Weights of a small transformer language model.
Architecture: LayerNorm before each block, learned and rotary positions, biases, tied embeddings.
Training: a variant of Adam for these matrices, 528M tokens, 16659 steps.
MLP neurons of a small language model. Each row is named by its layer, matrix (up: input weights; down: output weights) and neuron, and shows model dimensions 16-143. Each number is 128 + 24 x the weight over its row's rms, rounded and kept within 0 to 255. Numbers have three digits each.
Before each neuron's rows, "fires before" lists the tokens most often just after its 100 highest values on Wikipedia text that the model never trained on.

fires before: ".", ".,"
L2.up768:124180099113119152156126106146108113172087137130151092145122108111121124108142116145110126135110148097117081136110128148132155130117127128114131106118129123139140160133141119129143156160114129130117149100138173153125149121169165120080108142161161139116101142164114127146130121164114099147145150143178080109114168143117105074117135078109130099140140167123144096172113100137143140127126
L2.down768:114127104119095161137147124170087122107142142147136118131103103158115118117105144165120060147145145104125101120134059081163112123115124113094153142144118120098101085126140093121169137155142111138110115138126124102154109167140103135114115112142131146160142145143188145136135150166170088171136135111099102111145156127160140139148080102176156118132141140099130111153152144143106115125129

fires before: ".", ".,"
L2.up644:121185130101148107131172077109112123115078130138133135158095093081117110140170129081138105112118138117118125130119126149136165092128124153121118120123205129160152125156133115121146159152099120159079126124136156122125142177112087118133127116112118118069119167176105134122078149113127135151129104111134114125154119136121172131111135088085081135148119154127099136169086131147128161088122
L2.down644:121148115113139103124096110184109143124163123149132143125115132099116151153120095086169130177110120147110114151133155083146130124141130112135114136130154115133096069128178111085127160157122142148098134095125163114140130134112101123131137116126114110137140142094088147125130107138152107114157123095143127153114123108100160137146161124125150128136133149147069129135133187145128134169129

fires before: "-", "\n", " ", "1"
L2.up1373:128117175090111141141084103113123122146125092093125152194144126124081149165152127174156145142115102109133117155100114139127165092132167168136112128169121165121126135115136108140138159121155127135135097140124125087136149195094158070140122123119155093112114174117133126146152088158143142117130151103133089136116139102078086126134148117097153143132154154125125096163154111103171172150157
L2.down1373:137098128142130126099138100149104100120125119157125116132135099087125110132160124127085117092153129116150147144139145149151145165140157150183112123145109151102106128135146142130123158134121128153138174129162129142164090117086165079157137187129131139121144112102118116132100116108145106086095120111135181141165117104109136115124110099133139143090114146124152112119116115141149156158146

fires before: "1", "2", " ", ","
L2.up522:147129155128107137124146118184140157120136122095121129109123144157151094145111131170121139164081111159077137075153143117124115113104150143126164079153116127107135158129113117116147091117126131158110104106185151135115176118129110142126120136123138124097145119116124085141185126131109059090171131137110128145100126152149080113092083133113161189176133114125166109105144140081126095076137
L2.down522:114101078134127133116104117129121119113120126111082108100153155147177151129110116109093118115159115133127163153100117150129112135132154142143139161121130113143151102127076097158117105132065091152121106165087135123139120108127142104126147147170104172119124161138130147037142136163166108115135137089131135137160132146132098158106149179107124133116113112131117124103110153114111133073126

fires before: " States", "omans", " Kingdom", "."
L2.up1259:112157115104121144131141128143109104177124120160133194163141087144077114110167147161119135157129123120099164092102124154163113107056084106160122101042159083133135129128156143142141201129145120162122180156125118089182180151115125090114171104094101169098129093126128141136103169086143137122144109144162116131131133122155119122107126095108154086106125099157126147107118125117098118111118
L2.down1259:145130139183119102124159141157111126099146148118123089117138123105111124128099110156114103137131160117173119166141086103111142153134089130062128152082136133098109123107174180136119128112217143106099127147125163096116162111139119185152131128132147141143076143104120089142151144120130100131104154094105174141126097111136119119108119135116155129120144107117150130151152128122143179125093

fires before: "0", "1", "2", ","
L2.up120:102153126147144174124135141155164143103125112107097138121134136137170084105149126152104142150092113157139121102134136135121097108118115092157143097118158112156083156145117165074104108128186119147149145104130131067072125150135156117143131128114125122163127151105169088091160143106116082106076107145110106137113125104140139101087076125126128138134083065167152146184141106104095116105163
L2.down120:180129141128114119125119131146121136153139111115103119141144108122121190149126112123134119143140151112095135153133111139122149144131085145118113147169143152128156134117133092198105085115130091109107129140119107121108131132138136147134102133122132162054158101183107141133140093150109161138150146110154113125154149140134147124129131148134136133132143123112114131137147144118139127168127

fires before: "\n", "7"
L2.up1878:171123142132111116137102085168153089114145131154095111101099153132125132124151098159170161127145173112150140104113162126150136100121126122110115078139081154157114093042187117123148155108120152145145139162146165145161115135104121131117102083108112129138161146149129139132138124098080129149135068099070128115156115128127116103096119141102116112151120148113132140124107131146134113113136
L2.down1878:122143082128140147096129155166096102100143120088129131115103107160139131150132132130153114097119138094081112130122116124131163150144133125125182123175132146144132133107156119122089136142145089136159151133149102123135101094139160167101149137168109156135113133139140103133121103140163106134144132134125125120124131117148145147165120147115149116104143167126107154113136138113151104108116

fires before: "\n", "-", ")", " be"
L2.up140:103146089116136134131147127114148125138145086099106114131117163132071077120158151134153125158079132086107130130129142138086163147109111088118133157142137121122120088133132137107139128138124105132107167118133148101167158148144118092115114144132108061112108146104135138117108158112092135141139088127123150104120115164105094114097161095125141123104165170130120081114101140096170118099122
L2.down140:132117131127123113118101141119165127140137148058106147166119113130102143166099146120145138127154149129134130108167102147115076152107102109149151098191129120140125135127181113160147119143104111171079134125100122183100144126109100134091124159115140154154109123125116157123120108182138070095138139098091087112141083159157117093186113102135122112110209146136110150149105093082151111105113

fires before: "\n", " of"
L2.up547:154145146104125133135140118162119097163135121136136101140136125108124119088131174174141112123120160128113147132093132125106101112116114147161081141135110132150102114126124116185074153159137123116168149118124128127145174128146131124157100132135090142077127150136105149139131152149104081136121085118092135130137108097138092095136088108132123162124166104123086099142110123142088118109162
L2.down547:158162097145122114140123182096140131157095134097157116144121145111157115080134101102162147108150129111116108099161154133160135109120147088140165131115126130116126124121138098127133108170096119135072072064110141138155122105071117092127132114129126147117133087137153075151139106100147133116185153140163069056150161129127155144091168163123114091150120143117131113111147142128134135093109

fires before: "-", "\n", "="
L2.up964:149125104119162154151138085124150105143119129146126129136133094123137097105165180139112116126099146118121153103131108120115135121116167116142144121101149143164111114112119098122112148118104130124171139087153131085089138145134136113140086134117121092102083122125137123099126119114123163158127150118107159104114149152086131108094145145113075115143137072075104143100121100108071095112149
L2.down964:115120104116130111134135099137138115093119115101094132147140132135139164096118104085178078116138121128130129134125108118120121104098158142118103130131125131104121121144117149169113148115082151100070144110128078129128137142157132124141165127135113092145115140135124137090137139112123142130132146132105087126166114108160211122131123139126135126115080085118130155115127101143148116142124

fires before: " |", "\n", " ("
L2.up1179:137090100120106122145148099163102109178106103117131076120108143113090122130127123162131096126132082113129138167123123099142142132092124102096113176103142105121128099168111142173122152130163134147138136152137113142120137119118136162116134123089094082161115092154110157180106153158103141118156110131101135104104124058152123134125110101122146149123127155108119115149109138113102160149122
L2.down1179:074122145131144139114172173143103123129121124136097122090134126120099123136093149121143137118122119079108133107119169073123089117150090127118102141130126080129156133145100162133099109133123121148151127147132144153086142101115136171105134149124158092127136099151128174142117162132144137131121136127114137166118094143123098073118121107149141122107153139128128101117102143135102136132147

fires before: "\n", "==", "1", " ("
L2.up2032:102102097138075093117163139120130151176141136140101104135085085134137142106119137126148099130155155119116181143093145128139167095164110107120124115075135129143149131124136115160122187133109100096128154186157134142152154132133127082125097125076099133118093095140115144101098142086140137110137129123115151178098131194129073113140124110113114186141143120160120091142126147154120073124128
L2.down2032:124153089138143142177127115137100158123174113121107102113136127136125119124151146171112143157111094134120089085179096132126112157120142155146124149119144109101100135143119127122121133147153128142129138118078136117102101122147128140108100133132154139132121125100156108169152097152119102179139152079152108099168126093169159144169138154149134094126133103116112125100135110102143173079120

fires before: "s", "-", "a"
L2.up701:142170089125133066127134111115142162137077123089094157113078086114097107086170147151137120117106092120122184071166151161089146145130132127161124121107147134123126110117147162139133127117097107189155172120124150125166165149120129140131133121092147135111120118151110113122143127099116166118111133157129105105141116170141138160119116135101129127100140160143168094151109138127161120107144
L2.down701:165102111157146150141108118139131121128109135120073125149153125096089195134102096119178103078107131127107171125127119122162112122137077128164125127101117105135132176121135097182105112120091097134121153144101157146118182115159097133102113127120159140072124135149127107124152127132082108140096151127146097140147118180156126107090123131122157144144096135118129108126104140164100152119120